Part of a small language model's weights: 4 heads of 96, 339M tokens.
MLP neurons of a small language model. Each row is named by its layer, matrix (up: input weights; down: output weights) and neuron, and shows model dimensions 112-367. Each number is 500 + 50 x the weight over its row's rms, rounded and kept within 0 to 999. Numbers have three digits each.
After each neuron's rows, "fires on" lists the tokens most often at its 100 highest values on Wikipedia text that the model never trained on. A number after a token or word is its count.

L3.up497:576531520488493501485495415592513491556599463442546505576401458586467474541443530490557450519550503569441473389469504451563533553484498552540488422443425528504440540445489490564452536548599565514449452458515459502557472588434528483528531562665444458485519522559550478573473480425404588488494472439578500506512518495521414497532474386488461482524596562427434530461467464447467592533504462534442588524523496515553527495519525501478514450491448465483542462420507461581443507459552470549493403552448475519547507437461548449531432562377459494531506432536467566495624527472525500517464506469423588439473483530515508562497472512559505488567584465503500583514420535559427490559415501493450542549484573470459525511524462455413468488558482472444530555545441463523532450476574572
L3.down497:481519559500503534482489554484428472466386530580485613544464487488563565467506523592530392514425459456466480529395481422478459568530469533565496495508460593520512507546450408462437519565493448478502503554481573420437520393466498522472583565548367481500499499556403510450554522518571495484459480469472519484551455547500478510459508516410548418501587609549560516523452501487487492479544499495509534476458518502460548543548518424451464485518508468479430500543453467504432581588483486506493466545461433557624446508518444486520548535533421460463497468502489495490436477485538621513520530483453583509521456477392563503480640586447484498590436480498459484529550515433439557393521573502467568436438486630474597533500414580498506578533503497464552455471501465481575538436486517
fires on: "°" 23, "d" 12, "nd" 11, "st" 7, "th" 6, "ll" 6

L17.up889:587432467448599486422446498513483507424466508574505499431482465528439459515601490468526473538534502536449470501532553432514486431529596532518425387568448497543531388512501540437500463455588442512422501530521446548540516575469544477537440559518550409363445446470535449443605453444391463518581547545557536484523396522526483534470510502467470452538509526475579532526534537492535522506437522477509517541542454482479512561491526472583539510547525516371521507468568454470548465475534511554453481498522591543490486471413607580571577495459491477443479469562555446440471537442507485450461447501452519532537384444509533456485476476552537531376523507580548608458548530443563551480493650484553522503502454503452511456529505528445458513525418540472465485514510434474546496496581439
L17.down889:508491405513530591508433468462490504470510561541525407496450476578515486552490537521533467610490507522490389445455537622588448433483522497465432450450515562515451539507424414535537507459479596561538516528476497571508534465652477550469532468499415588560593484468468490486532508400539495435493446470517551513497422516416477447577383478418560472430516568510448505499533495506470418498576453503610548381541509471543585576451478535380445464464563562413518525518449414431470553464454587396557517608449585545556540491460556466453514510459516477562476515371499530392445599467489560485554429549511476479382502466482499428523520437476550515475483485498511524442469433485459439469418549519468504553539526502557513584525498475516511537496369578497540468443500444529577541479462489
fires on: " |" 23, " p" 19, " (" 7, "p" 5, " k" 5, "°" 5

L13.up1049:530473542536555459465393450436466514458463476487399509446391423532500538436468512550574500523485580419502559464620581483503465532546634416519525519432435561457565512508576388532526433548411436535562492494477465493575492458618545495537459491474503523528456468513463561448577485493541548488553520435497535530551524520547518520624424533508506558416485496535420526551442534436519515475544523486488614527554461403458470520480446482551442477459480533513565549504447462501467413522493535488429472515505576468608545536483531519510513540485490483470481463493549440543508539472471513509498429537516474523469513336577468529590478536531409568491441520567494464533473497559492538533459463476458431444411426461396492410546468592446546492518571537503477574483500508429585507485549611
L13.down1049:444468534535515611519533537516537412552553561431513610535443490552566513545583456469481564528545500473585486518470546510480466536488552574470562485421604499415604465402512468608521556450535580473506491569426472455617569583503488613481487507551523434521464558469435638478541477533538493505516546542512509591545495576494535520581505447500510540592457446481544497516520523557450577518497539533500522379528425486550413467503445494465455542550528578576613489445518459415519529373393450485510490464578411552440509603524468443450518479441471464452586475496475499571447566504504490515469463393486490460509494563504539499519487563452487517599593439552453526556476537434507387531402503431502490457471637484479449491479465570521420472435543526550589487485479583506573555494473485
fires on: " |" 68, ";" 21

L3.up630:595557565564478409539490528429568554475502436498545460502487470530473469460507558508464568503513528480411476455545450500457543480513484569540445494490451480433513466498489625575541581468500491471503536533515489445525454455562517450418610556630407521419521475552525549425478406456464510439551484510457487505495429392509455484566395570486484423447500413442476595467508464497510498513453554439559479569436432576598449525464589556560523476470489485447512570579499474470487487524502513487475485496546440414514467454386547449517505492412553499532520513462585412513496554439526534435511436527541509470503515486571599446525473520450470558565482498531545508444483480452606413566446424503550505414545467504565515459431458443431470535564542477502476514550516443435646474569490533
L3.down630:519410573533418420484520491433532439496481552478526457547564418484510504479540546421430488529543558448568427404479421529550495567517505472541515507457442508478538521592503542607517519402474557423562478531565704446486555472541525597430556481530421647515554542607478465483460464533466528402536457585479475526503544486609461514532498433558436472469509457521534500473512473564510473576512386497519641524467486573542466556466515529487470479470541459469555552488545508409449592509491470435449524470449619569480560446506554410532531483485533511558513466507549448556460444467496545420521487540471563474418513474490550441523499522457573523526567496557554475462454559489441563479497448521524511493559436423535516457476432520478473532421487447497469567473553517539536495439382593
fires on: " album" 28, "le" 25, " line" 7, " Line" 5, " musical" 4, " Album" 4

L13.up1017:478511501539525531525380442533461492498552532548476572475524460415418462523554509548539543412521562516519506551569547614489500540511582438531513496453504474427563479483429500499565472526518396557541566533439443524618540561477544520463360528575564486516530566491484477549544491534573526519579554487474531471484469513512413494516535462474464505567497473454467584521447541562506546514450468579505473555477497530470612433486468413432471594480394513496474478584565541434470438574440519450568538526484454446498433485515584558456577559434626491422467463415635483553541631586444578516505433478473519513491444509533464542424463501474498494442538510616568496440457527474471528582484407548497569560436411516431464555454510553440469507463524550504515432509524504521612401499516493
L13.down1017:529516484514475393541542551507506452547548552630524514525504536452561395491517560503409530460402513467585460535570516471465427456555351444516490578472466491404521473485470510436568549536497488502454513496438532453553409513515542515513556532482445540538479510503459542459488458577468490369474586520525551567485472536483520481608541424529429547483470480429522490473463599558603498590460493551425510438523480461461523512527471481495585550536549545542467460533480512470584438492509491523464506445439508469434512509572432431455579603480420491446514457428464469512679577534415581515524493459558524549568491459474451517587473492543439488607567547444591519393464438413510526472466532474525539443419524462525372587590481557421528427480469512471499492440539574459462526555414512
fires on: " |" 69, ";" 8, " =" 6

L10.up1163:596465409600497465476480436559554465426447518459433398530490482488451494512536538459512441591527517578473457561496580530472554390506537496402453476494454572509538435492506541481449545485485476504448529497474491521462524500507533501417558613555548554519576465531429534555444441476542440526451519473555603528512476517502517510541461447439471560482468446499473509460455475543571503484543488465574596515546471519511446538550562443537539465487510492495518506462468418507437428491497524538541475553505451494575525434447518494520557561509427477306495532489467463485553456423509562483508466444408455402594527467463529487462489546552501453485547556452454580478494440501460459494513451471469577593549499592447402495503643518431453624417460618551553469510408380536596486529527487
L10.down1163:432474626594473523482573474550532574533527532553560410512496351543548570513515460448469475464403480492400495524405542553544510447430474527528423465521539461479526448534432502524479457455495571556487483551465642492465565470376483531556470498551518501464546476416474565464562404427466427512462455473487545524428428468488460560493535485400507461451490520498490554526517377485573469393543467489498571522539556516484455498436484428417476482438536515629499484431530566518517531406436509531520450458504436521553467534415543502538457473475508508447486620499504516517460434463470451513532536471488555568456454545483486506429547552446517485544492564523514499523436370502452501564433521492421480423510448455473456500416473556451490502426531557515577431503533462557455606522450469
fires on: "|" 39, " of" 12, " the" 10, " to" 7, " 1" 6, " debut" 5

L13.up81:542558520535421517418397493516545484525434482565438501412469541507507453536539522526501522547548463563426508573503596447414516492588582488501500519502527494543532515453529491403510566490531515458500421445493477505537535483546583482581521538542502506440539461480531428518534435459562423534527491483498613549502499488519470494542479438487432505505509462450444612552503429527502488493529452523418624608543453552457489512464490504530473456555524404536461594561498509566423397492415520499466500563576547579462607461409584544451491433503412471457490486501426461597602481479486496521472442452404446532547556497496472603522480545488495621535434521490541472544442523544497468514526566453536444518527501552417498492529538577434465596548522607456497466472495466526480526550583463
L13.down81:484521588478518622571475533528565531408490485515512445488504477468545448527482529486448466531451475495534449478340449508403491549448485537510543434474514496475478511447490518467510531455541542444497518491565615539522549534469451565472431585571459602451472536456485467488493571422537351485563453523589513500455502591630508521487613511581488542560539528419506438644490495419467476435531488481525505453484462496474502383432411569567415414488574559560532377470521515551584502489390449536489473481498515528513492492434419503345520449501448522494495407570405453517534527497481536539483479541407492575515518466574426547489552483503520551461447485534424419451474431544457524481432437418565542458527439487560405544499389467523497508502519441511464463470541516514418584583526510
fires on: " the" 37, " on" 34, " in" 9, " of" 4

L10.up1479:495423574552415393480454544459504484488481537608514480467458482486492433434451478497467532498435535511480410553528502427428506510552550544567508497614496582516474447578552453542499469526409485462527466500435477504576508486493523388443478436490487517423420552468460409583447591504481494599562485371503488488523536429446470522559449469559537533436521428601513452499489467564377501529502557445406538447531534429540561531565556462430464558492525403487432452466482468596385524540453497409556523533476566560487446409429472546480549494472529532525522554505568486516477457453503531483482450512484550491541630454554403522463516553520519504520501548552509481565455503502434491532466470493473537535499452545400480495525560467567505516515512581480523435514555484511477446567503415
L10.down1479:420459602534457506522438477458357458505518509530542513518479529515457467516561588497485402525442447550595556443407475496504493596559516447555442437613452576520374471608497487495410505570495464475631525450501398459556541559485533494500589564563499598475461569460488510520522512608450521522628482462494361404527566437538462518452400495472533543490506446560508540486511482514430461507517497408471484482464523508440565500593422470534401458540525486478416510538450549500430460492533465440610548496481520530508477449426509472566600485454491547623562498429542479462476471442467522455467471522587502594476517453546524532498526503512496539463496563531501505603504514483505551387488450449541460550500542470503516457483457478486507513438606459552538434467486508522461485605527445
fires on: "ni" 11, " trans" 10, " As" 10, "fe" 8, " Trans" 8, " or" 7

L17.up983:543486585586481505376431478538559538535489476519454511503541618522429516518554510507486496492502449536541468474509583527415617428477443402460499489484432499551540496441552520499539514413554467477464503520548478500466518419573498564366431489463507563549519497519510541547504510542515475501435520458490497551475512520490533452551496482501462465495384509494475442549517514516484424525491458444549501464606546487437448537543421400441591540535416446478433402450541492523450538444481560540465610506480479570442502440393562471572568505376408501438423560529473522473566515559497486583503444511471455440475493544474444525473489546458518504489541475555615627454432438526435486516448530516458496563483551570434500492493612595502453510518456454571529556495443478504579488485577499
L17.down983:535505537423475434445532526513560543500484444465409528511425411424471510553395506497456544405419468526535523483545486581506415522550515679539579516573485403491532443451409522464535441472479476447485515487455688418518487508524453508456503473556479549447473480450587442469486575516440472553530542437479399464424514453523503578485574483456453446555524495481521505468475506576512457481541421484551507499437519486420515596516460469509510544463490511497553507499495472542486533569576460498613496411588528523525558569456445501345512524568398541551373550530451505580507550526553433390453534447477619453534528476550428442464527504482482523544397507542428489476438458464618475549569493395460461485543489553473469473546499486527523468457510407527467448485523548461448565507474501
fires on: " the" 81

L17.up806:578625436576479518481515471393448643505544529547411488526487605449506506564580534480501502582532453529461471507478458461440487490553469518468546513466584452504528461486537563565486613507503490546457507508487487532486545472582528461545500510484601570474443495574525516495526428568471487539489559435584481525453463520468638603512512391485559540490564414502439543462524586564606510537417494521520477443505472490496474540440501381492614463543424386495499518534538614467476499481573512532504541496589553490471546469448570513582560448459452491492473511539562496403441583507522545512631492490475444522468493473531500544473476550404499566513471522548609472393425538511549423506547522451463444496485390541477509517546493596484463517532466562543519502519470475496431422496466533
L17.down806:452559542483498456525546474548496549527551517552420502484439504387495563533499460466491462560506526577492512442425506536502490512507436549564528516552481500514468512454444587469487599531399590443603557496485550393511513504399385512441482479445532617371451544475543491517500496541532410503544530408436446518459528515591489494425512469494472529525476519576437423409481469550466540501491544410530506490577515483507533419467446515479471453510531497493533508493444493569482550505484432495536422535475460525554521516444397481598587511500547487550541532511404531451484480536602466535543473538477495491522378455500517556507528552437577623527431623444491440478469605477562540507557499412492497529476431527549542491472477526517402444486490502413463501636491561601459511461487438
fires on: " the" 21, " un" 11, " The" 6, "the" 4, "Un" 4, "ti" 4

L17.up840:509528512508443424449525602482502571466385544454530550568460593474530493460530503468359470610498384504477553459515598377373537416594566470532537450479557447518615421502484637452547496464522465502438542508532486510535467461505538502450551520527421568500523521497520565552439428520433415531450520399540606546486523475452470514502486445482477554516495591504467498497506492507577527466463470446546436424507424471494492595524432465500475521574481506511445587463541541559454465483514438459454455501508475444603514487496464454534434527442428424501508458508568517474579499585475586415491470468480531537500505440473452578507481482395512464513538566473446489424545523495514501484604555494467433456497462580436517431564578491460476482568535505564579536503498552537548413601431488
L17.down840:477491466463454457582505534466597500475526480477546516476472518534505596501429441513435477520500515443591532484461505638596486480423488612522593511539423507508530528532484463456504507545539483448521570533461724390504495527480547550545501434503439426484408492540531480537547569499512464404513477585433528476440568421518500507464538568492496424554480516467464437550534479413461512468476549587474515518456513531463495539464585577445474484559533428553555500551500469385440546572451547537565456536547450489492518445528481508526450543580539267467480533613497452438446501489505558506460455563494446541439513479505377488566452531478469511548485576518471449560391466548528572402445498506456444482478534468560462613468436482463566566442502382516449466552481505476528501585507496
fires on: " the" 51, " The" 6, "." 6

L10.up449:593497505400434520425546425545561574524485498500523508537503557507524480527488462499559498513498568518410504514467575510384598500502552515576487498552390586522451477443490466533507508498585549459421547485531447444457492591521566462576428498516476486478641457502421448479535472556629461490506514495575489524477495551529498454560456496423430513505531458466560575460518532491422493464511435462439509513416402466468501578450575489585454417459532475418560523552510465512483606452580481564474398599443518465558428465520600468509535444513472515473440446625458601529540480573491464445476480488414503442637510500520522492567487483525545445451492453499461541587420583488485427486553511529482436533439473607450553493549568499414461516472413517537485511522500443528607484463533404
L10.down449:458427565501533643581514548526498470535492503440524520478539467511470410519375567514532563526484515509550506447415550551407421487457549455585551533398462529438489449524457512468634487457430446425523588522513585475496594427513500566546569460446553530501509545476469472482497443552495564452474552500431495517410404550584410441636543560523502533569472480493419487526531489511486527447517482501576475413441530482588564478543478497517428482564537506462514581562547472435482542587502472461495478510472515564527504381483467540501488528491419552522544561445459565527460572575475493496574507428395479584485578501503507450526534496445489442606533611521445457563522497420416475533409551531481519506401517480454396455542477504489511529513498602487510531453516518532602450522380547
fires on: "°" 19, " in" 17, "th" 15, "-" 8, " million" 6, " (" 5